config.yaml
n_layer: 15
d_model: 640
n_head: 5
n_kv_head: 5
head_dim: 128
d_mlp: 2560
vocab_size: 8192
activation: "tanh_gelu"
norm: "rmsnorm"
norm_place: "pre"
norm_eps: 1e-05
positions: "learned"
qk_norm: false
attn_scale: 0.0884
bias: "all"
tie_embeddings: true
parallel_block: false
init: "normal"
init_std_qkv: 0.0201
init_std_o: 0.0201
init_std_up: 0.0201
init_std_down: 0.0201
optimizer: "ademamix"
lr: 0.000139
beta1: 0.9
weight_decay: 1.3
lr_head: 0.0052
warmup_steps: 562
schedule: "wsd"
decay_fraction: 0.554
decay_shape: "cos"
final_lr_fraction: 0.0
batch_tokens: 65536
seq_len: 1024
doc_mask: false
train_tokens: 631800000
steps: 9641
dataset: "wikipedia_en"
MLP neurons of a small language model. Each row is named by its layer, matrix (up: input weights) and neuron, and shows model dimensions 432-559. Each number is 128 + 24 x the weight over its row's rms, rounded and kept within 0 to 255. Numbers have three digits each.
Before each neuron's rows, "fires on" lists the tokens most often at its 100 highest values on Wikipedia text that the model never trained on. A number after a token or word is its count.

fires on: "'" 27, " one" 9, " One" 8, " American" 7, " Island" 6, "s" 5
L2.up1294:115146138073109117135142094116138113162123153132119097164115167090170129174129091171074110161087116103076122110117094132104155170107098109158161109156142122136124099128137095046137129103145170130112137145060165136156115097136120119119108115135136175100130124157147141127102112126136130128146149121157171128126137141111126164124089140166095129135121135128118111104115110125151105135113

fires on: " a" 50, " following" 10, " an" 6, " one" 6, " is" 5, " Ak" 4
L2.up366:129134149104145137125128171115112066116128100116151200155148094126159079112165129168136075084127163194102123096150109126137185093119102153122143171086149109109146069135108141102107129102127168117078119144134138133123160115146102134178119145133131123153142141163140162110154135145114109126131142135128144095112121144074115109162117150117116086129117134084135139140060118116128136185137

fires on: "\n" 24, "." 23, " =" 8, "The" 8, "In" 8, " that" 7
L2.up1259:102155157078135146139183149146092125167122105105131076117152147126141135158098087080155132117138119133103136081139112127106121115142140096078126132126142152094153115161079095112139167147118125142131107112164101137138114131141095112157128124137127132117136133152126128110119079164118124141109159159110142074112135126124154172129124117114150074119067091082108168131141134113122090162147

fires on: "9" 16, "4" 13, "8" 12, "5" 11, "6" 11, "3" 9
L2.up2315:148131096069185153118137121113116139157090114143132104081145131117144177130117123145150117114112159101119126123105106111155143196159129132135121128086152112109146113106130123099125139117154141115092140088114129132093101107131160107161092093179129076130184159151129110121140117104089091094180152141128110093122151154137170121136156189083103077176134128103084133115127132142144109161154

fires on: ":" 29, ")" 11, "loan" 6, " (" 5, " University" 4, "s" 4
L2.up1917:147167153134113121138095174077138164149127165110134129148090119134089153141148116115122108102116096153123158162167130073151101142122103173146146118077138104114144121108134149132125076138137142118129115128132129117107156166130085149197183147125129108103143115146131117114142107105094119111149134126158136110116178094091109095122103143105120142152151074082118089084077136104155165128134

fires on: " |" 26, "%" 18, " Result" 6, " " 6
L2.up1395:125132112121082110135110149185151124164091136113135141165129146128163160114095132078083097118127135115114122116118112117156121119138147103108165173135110142140114123118112104137155156120151157146074093115057175133152136114117109153100139110133074079152091130137126134127121169117125112159125122153147143102087167125135142139129141154081187091128138146126141132160094114117154124116122

fires on: "\n" 29, "." 28, ".\"" 18, " season" 6
L2.up1135:046139116086144156076131109124120128116131129131140133079141109108154103138118158098130158084130121074114121143156126115122079137126135117148098107100080154134139118162064106104113130114166097133121152145132093132136078128125139149149103141104101138088134137118111098139107135133101117127103152134117137129143107103099142145134175156132130091135100170127095185135122085132110120138150

fires on: " |" 37, "\n" 29, " " 12, ":" 4
L2.up2517:142153134130123104158108140177138125129115088109185109141157186085141115138142146088096110110138148126118130125113116143148138147165107106112088156120127150131120087100115086148118108130153146085144088126109138094163120107111171095129111128133103082170086118124132122151148160129092094120130158090137142083111120119168099133154132122123167129121126172104136078148162123131155121146123

fires on: " |" 41, ")" 22, "2" 12, "4" 5, " " 4
L2.up1910:108128150133093142147138123120095075172116140094124142127140137110122082116149089168130131149134165112140094122082160151147083144165134129122137125127121142193111131114147153159129095127155085103093159145108115115136175124119135113115126158133111117113083159131084138161161150081139137109162119112140117102107144168148120111147126123117101126175134185146125144152130149100142125124101

fires on: " also" 24, "-" 14, " has" 7, " had" 6, " re" 4, " to" 4
L2.up477:118147112095164168138094151107163108174109125167137107147129148065145165136158091136160095189120116139115130091131077114111089167120156127090155128084121156088139092138126128105143182129108100136088112130117132119154099114144099108123104100165157147123168119156122118117110145157105111110147124097139111084121100144089149154096151123132093099172150134107107162095130080128097098109140

fires on: " –" 21, " to" 17, "-" 17, "\n" 12, " |" 12, " —" 5
L2.up1550:122151162109125131125121140126132104150097125145159111149109122100118123130143080118120108158134073126128131115140134158119102156169133086071115135109158145058127120137132099118161121127084121129101123118101103142155103161104115105166152105182140119114109112134123123099154152085104082108119146153149137098130146087146114138119137112108144078140173100097105144102092100103120110166151

fires on: ")" 37, "." 37, "," 6, "})" 4, " ft" 4
L2.up321:092118129116118136171166131128133132166143119116169145130094142114087121127207114098098112129109101134105122144128152126126146152117156120107109127124100118126158118122106119082173107117192112108098117120135111095136086162121150119153113121147101138148137129157126106129115129116110121115133173171172168112094134085127176164135125144138148120125128123091095147095129140140173154141105

fires on: "s" 44, "th" 7, "our" 4, "2" 4, " |" 4
L2.up833:148143206153119135135142107140179163120132116131118102165119141137096086127105119111101157132130127144124106145133127128080159157149099137113123143132114096136136132144112118143095138142169161135119106131160187121154129127138109112161110113137090125165080153180133127138173092138169141128119118126139160111093105117155144129142080108157148123117119139130103162174080107122138115147141

fires on: " and" 19, "ation" 11, " time" 9, "," 9, "n" 9, "th" 8
L2.up641:146111129169098126116158108163150120193124138100121105105133115121114084165149153146056130151100164154137070108167108117159152120168100124130151144112120089131140110126073110101145154149145110120115107098139118113166097170098144156125131105110085155138104156127100147183151128111140105128119138103148110133077156102112119144128136116098144135195126119114125141137101115134132134139131

fires on: "0" 22, "1" 16, " |" 12, "9" 10, "3" 5, "d" 4
L2.up524:117117092101109126111103139126092137113108104123146097088134114155131103142128141119133112200108141143118120104111098115107141136160147095137127117140142106135181103120114130116119170148186160156121138131141139148133099122109112114142135128175134130118152122114160109153143127135086125103192106120121133115133135162143192120146154116127107082158114137091058175098119085093124123154094

fires on: "0" 32, "8" 13, "9" 11, "2" 7, "4" 6, "-" 5
L2.up1654:101158136131171102155104167111112136123140081138128114144129165144156168141110118153100087108084158146109103118094129162113094146128129165129087090087151121102095114107132144112106100103129157196109159167105130136158149105141124093155137105184119149135142117142145121147123089115096090081131122134134110062129145181062131131122144142138133137117112130099120163109155125101125098160112

fires on: "0" 47, "1" 13, "7" 13, "9" 7, "2" 6, "6" 4
L2.up2286:134113129088178153137124138108117139167112110091093143103125148134138148147143133162146099098090151073137132161108118098158125172108116102116152119078153115127172111096147137085123140123167140132123121095122137148119112157105169142122102150110133101099142167138086081127110149106100132114170118114135095096122182129112133104072145154073156102150142125085109137108073153131165106140152

fires on: "," 28, " she" 21, " he" 19, " that" 13, " which" 6, " it" 5
L2.up458:137140147104111140100159110148144152093069110125168107093104121084123154128084066132170130107142127108113132109138110163136131100165168141123133099098156145137112160122137132179144167099202099143139134112130105124109105123103088130113130134092104137121127143124118113095125116169131129150112134094112173116138146151138111114154124131157146125153081115145097115136083129091153123124118

fires on: "0" 30, "ologist" 18, "8" 9, "9" 5
L2.up1201:063118121114139150137098132084110139164127094137152116133100144121111162144155117132120118187086128083116101121135168112100073187111140138106142131094118137110150105100116097133112162140134142159119139141139131149142086134105157127100141099154149111127137136130093115156129106132093103091124126188111104086085146178150164108132110094108102116108103122116098136116127148154148141127140

fires on: "," 34, "\n" 21, " it" 7, " Kan" 5, " It" 5
L2.up1364:104113155119129185131190166076153123098119119126164127117130107139149102149121117121179109116145104122116165120114139131134118089117107132122091160122151125116159119107126151181142117152159150105127135117147112098109122131146103129154126129094137123156116131135130141067177071174116121154106142119114101116153089107120071119117073128139140120124100107150152080128079138111162177134169

fires on: ":" 34, "s" 30, "," 13, ";" 4, "os" 4
L2.up482:130172141127100125109155122142121136123139129134090108152105109147123119147164142135073108164128123175160143157142139105163096104150146145159139157120116114110130119137094153154081134183124152125113108113150112107140149117118103093141138115097145149130126156135162153194122106143128179125105145102157146115132147107152123173105115140110149123138131112121148124160109123091157118151106

fires on: " " 41, "2" 18, "1" 11, "\n" 11, "9" 5
L2.up883:108163109061098147160124115124129139144080116140114108128085146139148100136096131076102171085101122124120081142143104137105133146154142085108112142146180141124132131118123099101139147113163104162108109135154090137125086098107137150135136170146133125097157121169130117120140092152127135147150149160134179110148116123133112170089118125117133124143091168117143147178084134170117103161155

fires on: "\"" 38, " |" 23
L2.up506:108142096107135140150118123111162099158158124118135115091131103161128110123150128183166118115114109112129083133077170145138125139115079134135121147132106131134165160143158138203145119142163149141108141099107105132144133122112172107157129085135090139147132177156120146142166144127115117087112098145121126123133145174110123096107125132116121129130168176128113159141129114131118126131088

fires on: " |" 37, "s" 12, " " 8, "ist" 6, "ers" 4, " member" 4
L2.up1924:097115107124167143126099170110146139104123086143171116099130114157100098122094109177101150146108098135111166131067141105077108131110110112123134137147163118140127134136124119110137127153151143106165125149128137103163115137142145186132118079127129107122122145163090156121147137187092107117129153101118138125154165169103122140147093135149115135100131175138129132125132107068144111151103

fires on: " " 59, ":" 5, "to" 4, "\"" 4, "s" 4
L2.up1015:155120165143124096142169116113129145145114102101137130154103122126151123128132101104091127139130118149156176163144153089131125120135088138129164129129125100123132110115122155119144160114143126135125078097098149103112144124167061147147160112103082121089129132157133128167139133117161167149129101105167133145118138106140094141123139145110105132122179155113085108142100114108127132159106

fires on: "\n" 33, ")" 8, "9" 7, " American" 6, " of" 4
L2.up683:087135149125129128181091129130137104137093102130170156141120095150121093135086104147093142108141107119131089100095132174101119157164136138068081130127153137145137132131113102140090095143132189135150140131113148114142101126110111105142170126129113094134122119154114113158154130140154146131113157149160113118113148119136122142081127137137120133113095167121122100176126135122096126193119

fires on: " Re" 29, " re" 22, " Ra" 12, "Re" 10, " be" 5
L2.up572:107142114138121124106128124166140120083121086161141097131132126110133123125099121106133149129110165121121121128119093136156102126117161122096109155179171073141134120102136142119170147114140125165133089156093135145116151141145162134119132127133118152101170122182169122085152098118134106142150142144161131118114107164145174165125087152150106129137159144123157111117124120065111135121168

fires on: " |" 57, " " 16, "%" 15
L2.up874:093120161113094118167113140136130101161057089107145129145110145154104143137094119153109113148116112139122123134095108142125166096190155130077169126118159118116134146133112156150080116068142128151106115116100144091142138128132114115090107094131111147115099117159138146153153132135153102132136158108130130071122150133143107103098111158108129145145131131124141088135140123147158101119124

fires on: "s" 33, "'" 24, " season" 7
L2.up99:118153111108148086123110113140152111157115103145131133130133150118119155171137078146146110179085112105145122152098110100185122192116120127114087121134095143110120129143104106115151130136160098134120134123130138106138092134140130123127119111146132121144090102152129154105090130107127110095126151162157136108116154147143123112121165136129121069139139110065124125108107101147147102122138

fires on: " to" 36, "," 30, " and" 7
L2.up137:100147123119089119129153115110075142155168115113156148090173126151140097110109096141085098135099129160119115167139103123122141159123112102089103171142113131112120087135141121104098111152163094126133121096116121111141104126121149150163158125155129167176131150168129158156103135105132130118102137147115113133111102105126129122145142130079138122134158132125117149142124131127141163123109

fires on: " an" 41, "phi" 7, " until" 6, " Release" 4, " a" 4, " Boy" 4
L2.up1204:139156138121144122171147162160119113130109160126103127130148130117150110151170108127101062096151120181066130137112092148161133115151116120081157134145151128106165070093127093155146171112096181144101135110156145144143098085133130108143123129108145176125157137110114125102090155132108100173111155106096146102104135175123143097123123127062118077119092132137115139141095181087151109116115

fires on: "2" 70, "1" 25
L2.up1072:123096128123128138082147161151152141155162111121135154178124125126108094110115076143122135118122176119104050127105152112117112116106126154109111136186136080134110114153148133128090150129122137131149110113125190112138130135111140106152139152146134133155085148157096155131113129134120161137083144126163127117087146147108151115148086146144114112162150097160141149141157072105154125100104

fires on: "1" 37, " by" 9, ")" 9, "2" 8, "8" 7, ")," 6
L2.up845:085117134111112103129142144097100124130137111123124124143075136158091072103141157114099121154081100146107124115107094110147139152147129131144123096145130129073121083110092162148117125101132161097153129144142148113111130136137126122149125100143131125139112121146106110143111086148155104141159100139150168098148133165110118139083150118097178135136140148122090115087142111122145066152144

fires on: " |" 41, " " 17, " Rank" 6, " H" 4
L2.up574:132147156086151120105104139157125113175149128108145134160155133152111108123120133072096131164112106114108098139114150137099146146124120091142083152103143139088121116124089138172108132100104128109100120148095099085102118127133097127082103094167076103136089119131129130155141164137107086153155129112138118093105161119136112117118115174140145123108145135133122111134148129104141090114125

fires on: " |" 81, ";" 9, "\n" 7
L2.up961:113136087110173089151120156129126103148111138159157094088102130118157127173155123140123123104126067140116068159094127135156125112176120131127128137127119098103135098134155154120103114128149175134161119112133105129159107122138132142145111130090153136142108147137131123108164133122110131100132170148121114124141140135100114074093129126135129096137126151093176125140141142137138121149099

fires on: "|" 22, "," 21, " |" 18, "\n" 16, " on" 8
L2.up1269:104162126116145221105135176146150072131122108106133124114146133127122096170122112110107092130118152145110115087132086134123141118159115092133126136160159125132160158097109134128105118136159144098113103091166139156127053113154093150147128115114102133132085147148117130127139150149135131146079149125126118142146140111152149130136093126120132102128127139131124110171136069134125146144141

fires on: " |" 60, "9" 4, " " 4
L2.up1845:130165129135110156089135181159158089147157150106123137115126094127156107165134154165169161113127116118090110118136193133126147124138105110114115145140088141114144109092112096164139108137137149130112159133138116151163087127129177135152140138146109138095109178162134155104171110124109116116111122105141142123149155174144113119115146148163132109167126152115070156185119169135109154138143

fires on: "1" 18, ")" 16, "9" 16, "4" 8, "0" 8, "2" 7
L2.up1202:111125131136168135145118135132074114132097136111133143144102126128142131122124142084144129143092059120116124120110138100130159138164139113105136108102151154130138120110125154108126133123137143103165122130125099067094108169104117133152177099133090107111162108120129096113118058122155084097148127117181110104141167107085131104088151121145154137198107156093131106125107087153129132148135